config.yaml
num_hidden_layers: 10
hidden_size: 704
num_attention_heads: 11
num_key_value_heads: 1
head_dim: 64
intermediate_size: 1856
vocab_size: 32000
hidden_act: "swiglu"
norm: "rmsnorm"
norm_place: "pre"
norm_eps: 1e-05
positions: "rope"
rope_theta: 56200.0
rope_fraction: 1.0
qk_norm: false
attn_scale: 0.125
bias: "none"
tie_word_embeddings: true
parallel_block: true
extras: ["capped logits"]
init: "uniform"
init_std_qkv: 0.0165
init_std_o: 0.00369
init_std_up: 0.0165
init_std_down: 0.00227
optimizer: "adamw"
learning_rate: 0.000536
beta1: 0.9
beta2: 0.95
weight_decay: 0.084
lr_head: 0.0132
max_grad_norm: 0.5
warmup_steps: 350
schedule: "wsd"
decay_fraction: 0.591
decay_shape: "linear"
final_lr_fraction: 0.0
batch_tokens: [65536, 131072]
max_seq_len: 512
doc_mask: false
train_tokens: 1799000000
max_steps: 18516
dataset: "wikipedia_en"
MLP neurons of a small language model. Each row is named by its layer, matrix (gate and up: input weights) and neuron, and shows model dimensions 298-425. Each number is 128 + 24 x the weight over its row's rms, rounded and kept within 0 to 255. Numbers have three digits each. A neuron's up and down rows have the sign that makes its largest values positive.
A block is one neuron, or neurons of one layer that tend to fire together. After each block is what it responds to, as a language model described it from the Wikipedia text at the highest values.

L4.gate801:144145106127127152114127096119158149122134160102114144107193166131147164100123127105141151121143072121089125127170113115102113117097120143106115120145150117117138135112169089108141107153151100145141088148146122162119110098155145153148128126151126158117120160115125138148123137127100113145138123141099105120150133134163118140121117096138100112123164117158119120137161098138117140153130
L4.up801:105102072121134160154112084143129131094122111112130119144108102119177139127138108139110157144121124113109120130117108099120148135055185143143131110153150117126126158102126122085131150140128093134144115139139102169144132150098135146130164138165103103136124148116135154188137162122140118163127149152103141114120142149171151184124090156103104074129129110109123127125132127068160118165110
Responds to: Competition event names

L3.gate114:126149111167103138135097060161143143147117149149119149139151113113140100147108123137140080151133129117136167132141141130133134118153129151117127121151152124132132091144114112131095161120109153162116139118116143159118127119110114138082129128144100128153131087120154140090128100146105126146149121122134157082146130173151129128097115128119131151097100127128137127112095112166120196105210
L3.up114:142123133147093103117133136143129169131080103132153110119076168130141116142139128178104137158157152126156123118119112154125109121133110133105127169112135145139141145127124094153145143111084116132151148100125167140152124088116109148100110128146116089086081101113121121149128124143107086183093129155107116135146142181119154108117118102156134147123146118123137110136108145096123118115139
L3.gate433:139137163094100164122111092105086153159098143123156140124089146115165148141110145122162118176144148145104127137123115130099111144133125154136141125112134154133129092123156114119161118124139167110106121074133132157150144073132133127160127103159155133140113132127110150139114168166109150157145102147120154123118155145135169086140138152110110135118150152180145116127145124068150123137159
L3.up433:142090117095137106146092119081107171136151078118145092093132147150138133173108178142185119130153082128086131120124099125119145127138118143126127125146135136140165121145140131101115129130072134118101089085111107132180106093159138095123131111175128162091138144138140156102141145115199143132161107190161093144113117083123139115097148131137140159115133158178125107153151130115154119146146
L3.gate674:162120128180149091139158099100159134158181110137153121120169129102124207188157141122133133142172121105119102189132126163162122142085153169100118115085072155138124137129152123120106126131118121117136141143094137113119134119096100142106123120053138181155155151094124145127122095097077143133120115165113108134082142127160173136169169112119105145113130108064145135116127149125157118133132
L3.up674:081153123167162120109174120172111081144152159138194113114146156148105164132102127174184109137163125118126144116106145151094125125139155127114109092132122112150118144143143114076145139120108096143124155150098107118140091073138095132119141136117097150155126111124169106164138062109135118125087090128105090131138155133135129160169146081153113150095103158151126097134169183121099123142128
L3.gate1152:114153162129125066116125109118147150141110142057164117134128138090137156181088130114151173125158099127138154144111110141094089158082118124067151087106096124138126131127102134104127169114156122107146103096144134149164115143121162117150120157131143117142167091128127125144118102099156131179105144153123100082140189158172141142105115158074072157095101102154188092088096096112132086169181
L3.up1152:140134121118128164130096115085135118157137132149134158129130103141126148101102153094135142102101117084112132098131114117122103146150118115134095147124118133124130121140159081085148115126110104136139154108159165157117111138118155165140131178127139181099106142146134126121119161122157117132116130170117123134141085140149099155163160138111171122091140156098128098128163146125102098134162
Responds to: Time-period nouns

L5.gate166:135102151097154125133153134134105134144127104114136112150102151112139114145152139134125135146167124160124135139126142156087132153115132114123135125105167138131118120152133139116162156124133163115093118143158101099183124092105161127207123100092145133159102111090109160135156115109143131139123123124112122132141104161090131095100112132174092120162138088080145139081158125107133143096140
L5.up166:103162138142113102152149128121131120142126133121165171125099120100151136156135118172152174138106109152112117105089074103105117144111141133089148115147161150133129139134150123108126163148132087109097128163123142150170139153100129141128119137106104122119151141146097127075150185163076158131092148141124167133122095133139113112134124157129113131133139139129116152133140090109060130130156
L5.gate632:105164091086105129135133091163134160118139123143133174132134080111151106162135130103137155138144125155092172096159087146149092135133152107189141200120137113168109141124149095134099112115139122157123129129078109115091135112120150160115129146109108162177189111130177138120133127131135137159122088105090162144107141110126168178116146132147105147174101100090191143105063119125106134103126
L5.up632:161118099116104118105154112162134124131119078133113135128128128102130122152149152148134119150086163160106123118095158121121125125202136142126120129111133122157135165117182113139096145152123107124125092163124161134111122130129128136111099161181090174163113140145184132099143146146142148113149120102099138170156152094108162155078096143156126163109123108085112102113118116128122139144096
L5.gate646:142099083074139125118127105097123130132151131120108122173167094135156140093132134113134158118120096120131121143100081127129174137117140106139114146123146143161102108129153113091139156160148129130121164174133106149132110127076155118124115122123120141103127123167120149123112134114107128131151148130110141139136079102106124103111149091105098087147123134117092071133124138144131108085106
L5.up646:147089097159115115121190112134127114107105139140140133128130107121123120143113093165157120095120128145126123149148150114106164123120088168132130169135147119144129124129131174123097136084095154149092119142122124126143134173133150116121138109144113115156171108116101147139168128138125128132145163098130158114147104098113191139092116136113152136169159133100146113117154097087081106090137
L5.gate791:131153127123129142116095133135100093152148079078118107109158082127124128141158147120120072140109108136146117170145171119127123137135149112142112166139137137144148153088168121110178116137111165151125126131125174142166168147126115079166144138118154143157114084130133148114102090118121156127141115124086133124132102104141116145127128133147153128112134116091160137129161118134173124113118
L5.up791:117138118089147114131141152141115162124114115139108115117147101122132142149084144148168155092151155174108127124093102129153134140158172112107139154169134135123101173158102158113141136123133133143089149147143156118153106117118121103120124133141089135125118123089122108131144152115123155095117135151127123106109107101113156106146095125114138163138128135099159156144123172103164092123097
L5.gate932:177128094124146136140106177113131123143121114137109107175148090155125148160147124139165155114126157148153140095138101156155145138085115143143076105076117127127107150122134120169100180113152144074158167169171149113090113123135159138139146100140130153137078131126150155090151141149114126094121134119129119120153104075114127113116116118128110120139107165120132107157087098102125112108084
L5.up932:143117149127090165109155124136131120118108142163075070170174135097148139119149146145126142174100109120106163113118147110108128103154119098104109132135076141131113098104162082101132138126149089137107098148150122123155088156151109156160135144115133170161155133147101154145118119137103152143097136123115105116135126127115118135103089114144142124121137107145142147144167142147159050119162
L5.gate1207:138143143161090120117124081169174119106104155130070145136136105133131079105159111100162136156112142117104125116126128124125137103090078117149110120099099144134124139130099104112153137104116152173131144113118113134138138138165099161136125104100130105131105081120113113132161093113108117128137131129127134149098116126159119096098110145111138087190157110128117135150159079133132097101179
L5.up1207:163134087082123140158124159145121130127121119097152110152157166122078118148099106129140120116112148081179119103129149142163135133094133153100133168116137094138099142155160136135135151146129149107130143147143169135090133085114110124117125189160145120141092066137083154102133138096102174097087149109136132081106105113123101113111130088157135104102145095138156118155117168123167116147154
L5.gate1233:157123131162111121170080137113163178164073192115125113161153121151141176187160112156136119110154135130136148131161134156095132121101132151086108102122126098147121130123132096129119159127089085136103165156135141145088117114132145112127111151190104177140123133131203136129139163115121187109125147153100123163124127102120133095126123145135110096135104119139110135095154115128108153091132
L5.up1233:178122136130106142131112079149137158156102125127146073136126075096193132109097101124097135133110142134161149111111135107100138121139134134114148088116126152112124077099075112090155119163127120105104135112097105086098146120127153130150136102141160131091103129119157104122162172108113122153103119109141151153190131095102160099119138098148130131157070138117139137097115132147144098100114
L5.gate1243:202124110151112156149139117116093112125119114132115162136146133143085140133116156111191092139106123166108136120097127141100115154180127109143146145131169129148113147167162122119134135170095108120129136139100121158109113142135181125143115112145166123129114105130175167156144101132115130147072127133113100145118113127131176100131147133109153134117108100109153148101104135132129103143094
L5.up1243:078131092173143140093144138172102140121120108135114173095139153147137119154098131162095128147113119158108102118132154132110134144138128107111126152124134110122129160138128116167102128160069122092117092131160103117123131106136142100143153083163170086115112095109150114108158086117104160110117131121140119131135072121129135103113126126143138140134151108119116132127087140164105117110104
L5.gate1289:161197146157142138132118121087115168151143141128097179109158100103131172104136098118135141146113099113115122168144104147112102127078125096135156127103142098124089109148136147107161146132121116116111117107113136101118095182109148127136153144099106099140077144123129126097125122147111093110094113145121113154141107152124113130164099127081134156124139125109125161148143072118170119164125
L5.up1289:137122127183136166114180133140154143118136129126102130129135069070120129112124106130149101141146121156088124143111101127184126113101139111167101157139114137125107105096108165144114145137131163165167175118105157114113110118128116133118089095145148131133123142114097121092116111130133159084094142135125108111145098108084123091086143147096139147109100115121124120089120125119108118114125
L5.gate1310:139154163135162120086143068152105099139107144132133112103146132090131135090171116120125153056133139149148137156113102115144124167131129110118094124100137152140120080142138144112098142099092200168122144105093139125094140106127147095089109112131066165146183134102143146123130116146168144168110130155125168137152134106122114136147141134122139187162130119070135115117083132160100161131145
L5.up1310:118168136098128144128111121134122150101127131129122129114124136140133130081101125131159129131120122172181105144137119120083150128129103130134154108111089116138142099131114127108099175153142168115116118166129126142133123102107090121111150113144125085107116096098151085144119112086113133132125135157099139123155147137125104138103132089124161117150120134106148141148125147135143176128147
L5.gate1355:143195150110138125144147093143157129138127148143127147102140099139094116102153121132122103146186148147146105117134099165174119088133154130126160124116123106129142142136091153115143097090136126105086160134070131118125138081115158084101086101098148166132140111131119145136181144143090140119094113132116112131124081067133125153106130109102167105101149132102146136141155107154130126141115
L5.up1355:172097060159165112152141132149071145140133109180122126128154133121128101127106106137115118174140136121142096151133131122147161133143119137099158114116105149149175125114104184102134129139144103106133131119114128114127093137133071146110111109095120114169132149142155135152089123094153126143110112149135142125103171134134141138117101096195145117180103107142146131112104170119135114110170
L5.gate1487:115092111151108130174145145139129106095114146147086118152114133111113107115128140129161137127110138151143162121130103133101140193143170103153116112139182157130137156157104154119125165133143141093135147166122124116098121146126120124112077132141174128176116101092096112161132127127077128119137142135125130070145137145130104135131090162103155135095110143113170096153168116109138125136088
L5.up1487:131139120162159114135152079182187148119134092167117100158133119110121129157118100187118116128128114158131093182125068131141152102121115117045080143112140092141133116087117078140133152120113131114114144146142169113146122145158080131146139131133128146156138134091158148152135102114113084101129170155114142158150165129108151147133093147117107146126139127118099104142120129076129154156082
L5.gate1499:131132107106087089120102126147127124106158132119146073147151122159143116086125110148098134158123101154151090132171150100157124132138122094143146145131147115150124131145083147108096132163134134143095119171089130129094147096131143115107113132134161156108120112091135156142173147122152120161115125154101139173121119118134149147101121094087100114171136150137069094125180114127143132121126
L5.up1499:165127111096117146154158127134121159133121128113167158183113115152162152130150139122110137117131108164141095151113140098123132124117113091143098135083107181115124090088111142084095123126128136135131127130083143134166153148137121100106114103095151109140126107098138127134131131166112108134103168114147111119116141144128080119113138091126155105108157133104166138089142104115122109140129
L5.gate1811:052113138077139093137159106127101118125136126132142113162148088137139153081093139099146103130132112122144190140123144134106079143101119147080143158135112117111111166133144151145148130085160167125101125142096110140153093126106139153131174136117121182162146107124107150129115084120067132157160120106111162115159188107147099154162156169090126118151126134132150179125086114113130165119133
L5.up1811:116161155162157089121157122138120118133122116096133134190114177120126102126148132178165125099118134128124140155149146148117116132130078139135102127159171137136125123133182101119129151067148083142102115152155188105179097173162123136125149117154146145116149115110130132135121164123159107140185124115120126109094161148134132173113131108110139153154145133124111078082098118107118133107078
L5.gate1835:107165084183088095132111111080075119116113099140093143144155101136129180153131127126131141157142117108103123152187092099127138146090154147134067143136122137141099170139167096096106156114149130141133134150126150132103126134101130106110135107094105138150101130104106115122133135106125121099121110132103137174100128102127134128105096118104106109112139100102112191155114117131117130070125
L5.up1835:147109100159128079114134142114083127118163113095090127139167118106123176115115115083114135133139133116157136129146137079125114181159173117162106144119128130113112110124124146109108149091101179159109117122134157153145099157098173132131119143083148151137107119120136122136160079157159106126146080127144107152170113126144142109103092133122098146072105063116109164120142112110113127148084
L5.gate1842:140130088113136142143115123136126113159089126140128101134118137146138155135147105132149138106148158141151105152165132143126139155094172151122114139083121088140102132139143159146149174086119211123127106106101166084119093108133142159123116152150167158106168087164141135122152079168130114137118092133132170123107144106137094137109140178134090170134138114140147134146141122136078115138124
L5.up1842:097138096138080133115117181095100153082087124145089115110105170156176116116164140151130114116104159149168114161121095129128143068136139099084153143115153123127096138105132160070127103134090121123136175118131098150156133106132156142149059140163110138081113118125122100105107122103129155148147124114114175122131086124131105126124125113104134128159123133119117130121110120138129141094107
Responds to: Status and blame verbs

L3.gate22:143153118116117155125112128116129067159123100137105086131109090120119140159117171167128112124160125152118088169107097107161115135100156106106136126164107135131097141063131122111125154124097116145115102114082132123142132143136148113141107150175150132113141123143178126114131121123158103090113158071143172092129112107130140101106102097153143112133140150134122093121140141153110122156109
L3.up22:168115145146161153188167130104111145149097132113131146141094100114093097162112114121118150162157078097132095139099124112115166134117129081137102140101091135151084129119102133126168133095071109142108126172155141078134115158143090146119133154156146119151115111126161138128142099152119157131087108131122153134110155071100116112099161096133112110145132120148099128134074144112142128113120
L3.gate451:164143127108117123165111111093120130121135091153114141134158115176136104076113118112099125085123140127125157166082107116089123142136140137123157104125162117129124105134162120141104126143130125119142136118120165105133151087122181127145159138162111148126129139124156109095127109134095178098113109146129154127109106090155100123104120070153136111101133123084123101130110122181147150090107
L3.up451:139187086152097118122144155136162147128095127123072140145098109103127151142138130127119093140140153168133133111132152124119157116163113144149109116111142131122190146114104146137101116131152168137149172132107108154178137151139134154085118167165125139072133134118130145131167099106120117131127148135152150119157141070112119071091130096076153131103093142078127074128101098137100109125109
L3.gate654:114088167133103118135143145124110123154064165133101143140155121118147098140174106111145120154168135128109150145130141158095143151135164119113125071165143112131113142139124141122132093179131083136107095148176157161144117157127160118130111136130128104122144098133135151111093142113067115118152111144117119084133096180116121139094127156104144148136139139145120141137139164165121149113177
L3.up654:090136099110147140111121124117124131127111136116129122152091146112115113139135167103068111152144179150157165141140147126145143122139134112132108100051155126115156135169153133109137115130140105138113149110113176107089088096154142175126117102136100131115111123102152127121146120104102114157118149164146150142091142138104085132054088110118135120104165112128088121146140124171111131135131
L3.gate997:111142114135136131149161121183099106103160136146146123115133127130124121144118140115119141142114167108155129127123123151101137138133137101145117139139144118145144100135161156128096132137126072131125131092159129131142123127133133132131093139136147111104113099108125087149135135124143140137115113157116125154069099119120127124096113149123125211109140100120135104145149137161131144118135
L3.up997:095098115171168118109128171166126135114145120149123103112154107113160150123118146127089143104172123171143182140134102106112152141139132115111112102115127199128104112166087196075130134145111114139127124118132165117107110120113131114187097147181162120092190130100181087099152178134120147139088108137148128105141139073142125083131151166133130155107129142173125118139074146143133075110102
Responds to: Complement-clause that

L4.gate1647:166122121100094123137085099138118147139126136120141139149116135137157157135184107105113138153160132109143063179160135117149154154142154138152142179149122156140121146166110151126085131156128115136138213112149151117146133093129157090085102108090110113158124141095164175120145105123109140078113133176110134143068109109123203123095127109062124123125152147049121159126097128136180119124120
L4.up1647:135142131154134144134082110151138131136145135082098126155123079134097148138122136132147125152122153136089153119194141112104141167185170169126089107155150150135099117166106082139110164075125187119119112129120121125147114152120183094139137092113152123124120126123142141114177111138137133098089130134152117093099132115103122147091168134122103139111123109059128130162123101130137084078115
Responds to: Reported speech introducers

L5.gate179:133102112158138081129159085148125078115160122131117111138106160130137127093142170113183117132129128171090138124178091136133106069133176143116146111148153104118156135079112154095140151120125136121126121110188137156140096143154165129120128115130107143125128142130097132095101092102150149133135119102129102163140142137123073163170155144135109114145139169144160169147106156097162180152149
L5.up179:099133132107074146139082146117095109109096145117112142149097155103122106127148141141158141135100118101161090152140089137100136133144070134147122126147135100145116099131169120123092138151094115136104107141144079183101143109133084101138163129145107145137118131113120150143099099125095147117119157140111109146113137156118080123129152145099111163137082104107135117109143154122134146136169
L5.gate226:126150102100107130156083174130164085144140153116160123110099148142158160095088097114138143118112153146169131126146123119094123115113099114137142112112120094120109100155140092143090154120141110107098165147129155145098105126140112117111097128132112123128119145154160116127137148133130139124130142167181167100105155093108165094146157158120122118132136153121129105109116096163125108182117
L5.up226:121089090126139099171132125110102161063106170147125160092091176162171146128141144131134124111124123127108147093139166094107141119142112102121172106139121112130164145148117109165120167183127150155136132128138167109078126135140122101129117133135117132103109109101132126068134152106129151150148099143167118143143172121127116145164130144158142155122094121130153130160118153146132129144093
L5.gate305:123105106141131119146118141140136129089150086106153116115121113119130112138144122172138100143153093151142131099122090179167146131158142119153142141095152118144146137137115125136111156125096145133098127139121151174107110118093111104157121096126155137102093158133137136140169131084116120136123097158090117100123155102143147108155114139127123125108140145134151107090100101130113157143147
L5.up305:134146107151164155101127109141146140133134107130103085133141077147149096124108121110095107133081117119034138115101163168150143140122139117119154113169160125120136069098132119127141103115125158092144149125148131135084172148125099115130144143111170113097140141114129154154157106123117183099153120140129141090146128130157155113173096127129137141081170103126103096129108141134116106150106
L5.gate332:115134197153151185115123130127152134097101160085111159108095171109130163155157123102126100147157151120137126143147152141122081102124146128130139113149138112147130131100088093170126165102123120148171108127127123085113129104131111129147072161101137112109120113106162115118104127126156123071119113116127151158143123110140114124135156133093124130180124124160142104118096108096126138142138
L5.up332:139121137139181133078108121139124124168112130130134119141127121134138081158136179131115182162064115152171099113124098085114143134104071159114093105165129105139117153136140146135110125152118116101127112145133151161146106138138118117128168117190125161131155083114131149105125140165134099133118114146098132148095087177189171112103104168145140096129144108083105132147124118098129118111103
L5.gate358:080129135153127103155098092131118116139117130131152133142156119106096133129130161120079124157110147132117165130138176146139122077136158138149128132139117157130140160135133123164092147144149127124166144114096107133070165128080093114123151128109117142118163118091158150123145162118173129124115116138106093104135168158121138112132170191139147120125157125153086106097130109118125153116149
L5.up358:128113113120175137139135094108147105075116135083136138128123141121120081120090113115129120154154102110139151129117140161107111136142152138137105109131033065130146124165139129144127125161142121127122129142129129080089067087130128136129130107106123130150135131133140129142130197099119130103156112103131125103160124159118132138134152109112136118090080126113138082158168113146144109133147
L5.gate395:082125153131156159129133160086145099113112120158122157143170160120191151165141095105134118157164095171138134129124157142110087103150123129136095129116134139137164111144116125110121169133148142102176112143123141151084140124125124124134122069123086135193124108082106126169115141155075099155139134126089147125122212146151156130111127111096128138120115139098171147141134106113171166149146
L5.up395:103180151153138112097118138121114126138099147129125155121173145151086119121116135103154115152136100165097159137113141135110128140123090125118115117174105150115140105117089112119128131100132100115107111120148133124121148144119094087099105110119126173098124119107129131127128118156153046165115138143161098132145177095128137137134145128134125171141170098091140127114101112096133170114117
L5.gate410:101138073153151116141141112162108124156139131152114131120090155122153112092135115150145134147143138124134108117141113160138105134180130087072166106134118138161108109094134126139141173150150110140130120113135140103149138122130120105120105062126128115122166132129121119154086162138117164156120087138118199120136145161137122125143141118146126139111132105128129133147148122108135100119104
L5.up410:111133098183170129124112155132123145140192149120147126110095138095076095116073119149128107157092145142130185093120113143129122141179170084116120130094127115121106150133117106117113154143112097105109099115130170133108119116109129120184140087119148139125130096190117166091126114130153126152108127153116145143129135116106128127138120170166115165126117108117137087116105145096097134170153
L5.gate575:142120086163173163126152098149133124123171107141151152094101123116127104118143125089093133133143072150104154156127169163143137097097136151100091103108128140128115186157152137086140153128162140134118128123117102117140105094109138117137100112092109126137106162087110160114125059111123165122085144153124118131121145094104115118120131148117131142137134116084141098117101128093129108141136
L5.up575:113168110129117148119124107150144128130122110114138144154116117126135091118149123137108144126137147114148149124149174146132144141094141129128115117144118119113192136123145122148149118136098113150146148152110143154124099122130131164131137082138102122110141145124120131131147154111155129104159114100098141128113135088160169141107158159146142138124111106127109144119143164128140137123143
L5.gate861:165131130108143143111139128138151133125147080091149137141104103092172127104117122136136146119109119131093118113168116142128125146198100134153160129119125098161159083113139119090128151153108134133133162121117163170117173139106105097124144146123112138151152119108130134129141151110079130132118146150054127150110167141135156125161138115120144125128134123132133148121132117072138152163110
L5.up861:125154160121152109152125123127118107107130120116120138124142112141111163135128126153117156100117140159153085130110125121109113130094083068120135112128143147120105148116123107137148123145083127114150131139116076125139127131131150144129138131096081101149105159092121142140127147121142127119116145123114153145126150136185094120145142148119108056069141118152082138138125093133146129117168
L5.gate966:096136091141146152134165139123133105113173136140151142157147127123159154134111161161146115162146141145147114125131112156111121126169154154060117128140131096165134138097107102125106130132103115104137124151135140142114146130162141108143127128157117173130126125099145063087144185109073147120137128161116145132124143132106085158137095161136100107118102167148128163093121136131155142131135
L5.up966:098136147111099082104119108112113154156121152098156127119112164150163131107113146141105173149125132124111125120119106121142112121163142088095101100120138108113116125129144149104164140171122101155150141111106130103132175128141163120121137185178150131073110122143121171137126120146151113105130111116142105132098184164148100141125136155107127129118162122186123131125136139096113152122079
L5.gate1202:123137162133101153120145124139124171091143118134117101179099106143117161143109123083124143137047114107135146092128129180167121181171134128134114120139173093124114158122114157095168140144130116139129148116194130129165122137137160135117133138175094161172152096127086129109124150144164124154103112090136129125092097094127126148169130139108115150138149123128129131105116150102089101103133
L5.up1202:088101126175089097178102135158071142121173155104113185111158141140138119175129118111136112126140085156102124221138187113147124126111132121080129117111126102129107111149141136098141145141101128109107120141093131150170100098164143162146094132119129121093142140134116159141084112137118162165148085104144138153098130114183102136133126105143145133097197119137097101131135137119133138145135
L5.gate1214:144121138154083122104093125133140111160161119106164139125100149118133112116155134154186166178136139124123126130140093108115126121117185141115144087131144119141154123109138107108157143127089133168139118166146088189133145115129137127158154097134153146102116117148156109147128121162087128138174141132109129164136125100157149119128150149100095132124138130098145119133137171163134147180107
L5.up1214:172128163122164144132131124090136128133139129123149120132140111147098157124114118099165131118142144134154105069136097154117109087136168148125126167095159129150117148113108147068120138112141094146125143102174136150110115101112153124145111145134139132090161153105148095104127137147115086086143146109126128141150135148144152147151151171081122154115138109130103095176106128110121169189153
L5.gate1295:102137056133164101120101154141110118152082101111100112117122131139135110132098128073151153152087150102135136098170141179093087140181139120112149145124108105142139128106129099121121147150123122085147145144151141111115127092146134130092105149188131108122104118084135143105167180138153111083135094126120129148108115176150122152107110133122113154145115114105148149105134147120094116109122
L5.up1295:105109137113140162171120086109153102116128147149168125142142148124143132149130095153122108131092126159109160116127128184130149160159116075133110140107142142133161135157125093141111126148110115163116133140100115144090143128127108113139079089113135148112157129159098147123157133093116133154132136103135116126108141117151095146171156114109118151133151073171120125116153182112147170131152
L5.gate1394:130175161128110139105118101154124111132114118090120125157128120100140133142123127109129132137170146139177106120184089080134124153136153154070118136075134108110088121127049137099098129170168109128151132093154124161102140131138178116140125100132130112112151127104161097154139129137111142137136142160129143146114157131158126145148143111120109147110193098141159129140089113138111160148177
L5.up1394:171153146176109144143126121145137117099163133189104140118118146133128151142125153147171181109109169113146161131134126108120106103149157143098095108144129113132164138123121140164130141124163109070143181186117122118113156141122135140157096136131165121150139113101177115093114063096105173168137111119134127089136174137114125117129091106130143125105114134153110151140090103134120158122097
L5.gate1445:150116154107128119130146119139120136094094121148128104127122138135120114113146096133112132158160143106086157097127133135135113142085133084128109119123138130143112110104110125119103124170170114107149086145158105146127111117103128150154133121148133105110157094115129127125149145141141086127116088142103081123130076108137132166125115079131099109139149154165070147140114154143166133127173
L5.up1445:135147100137105137120112124139109176124127111172141139157148137143110101138116114150156130137097120079097113139072132100167144154105137115134102104138154146098111130139089119109122163177145105147133075114153124149122119090123152168152190104150157144115125163111128160150141091179164099135107140096160108122139153108175103143145146103126082099127141121138150109099124126075131083135106
L5.gate1774:087101177110101132138128112127109128103151130150108152130158141164108116120158121116115099184145153147125106118109149125121120155106127134158122147119085185138107119107117134171138135161109147095155130119124131145094138098126154129179167110137135121123100141123133132146144134151108126166120130164096126126118143107125104119130178134124155105101129106167109134132114113114141135180135
L5.up1774:130113190151121099111120119114091110163129120100119115152126146094143138121144151112113105143116135124138123125081183129138150149114123105148131116115139141128158083156063112130107137135127187127158162112137089135101170113161129134146118118125179150089090118127113171142123124167143147143123123096158127138142164124140165095070134131090091159150156097139130104132140138108120150122130
Responds to: Last word of fixed names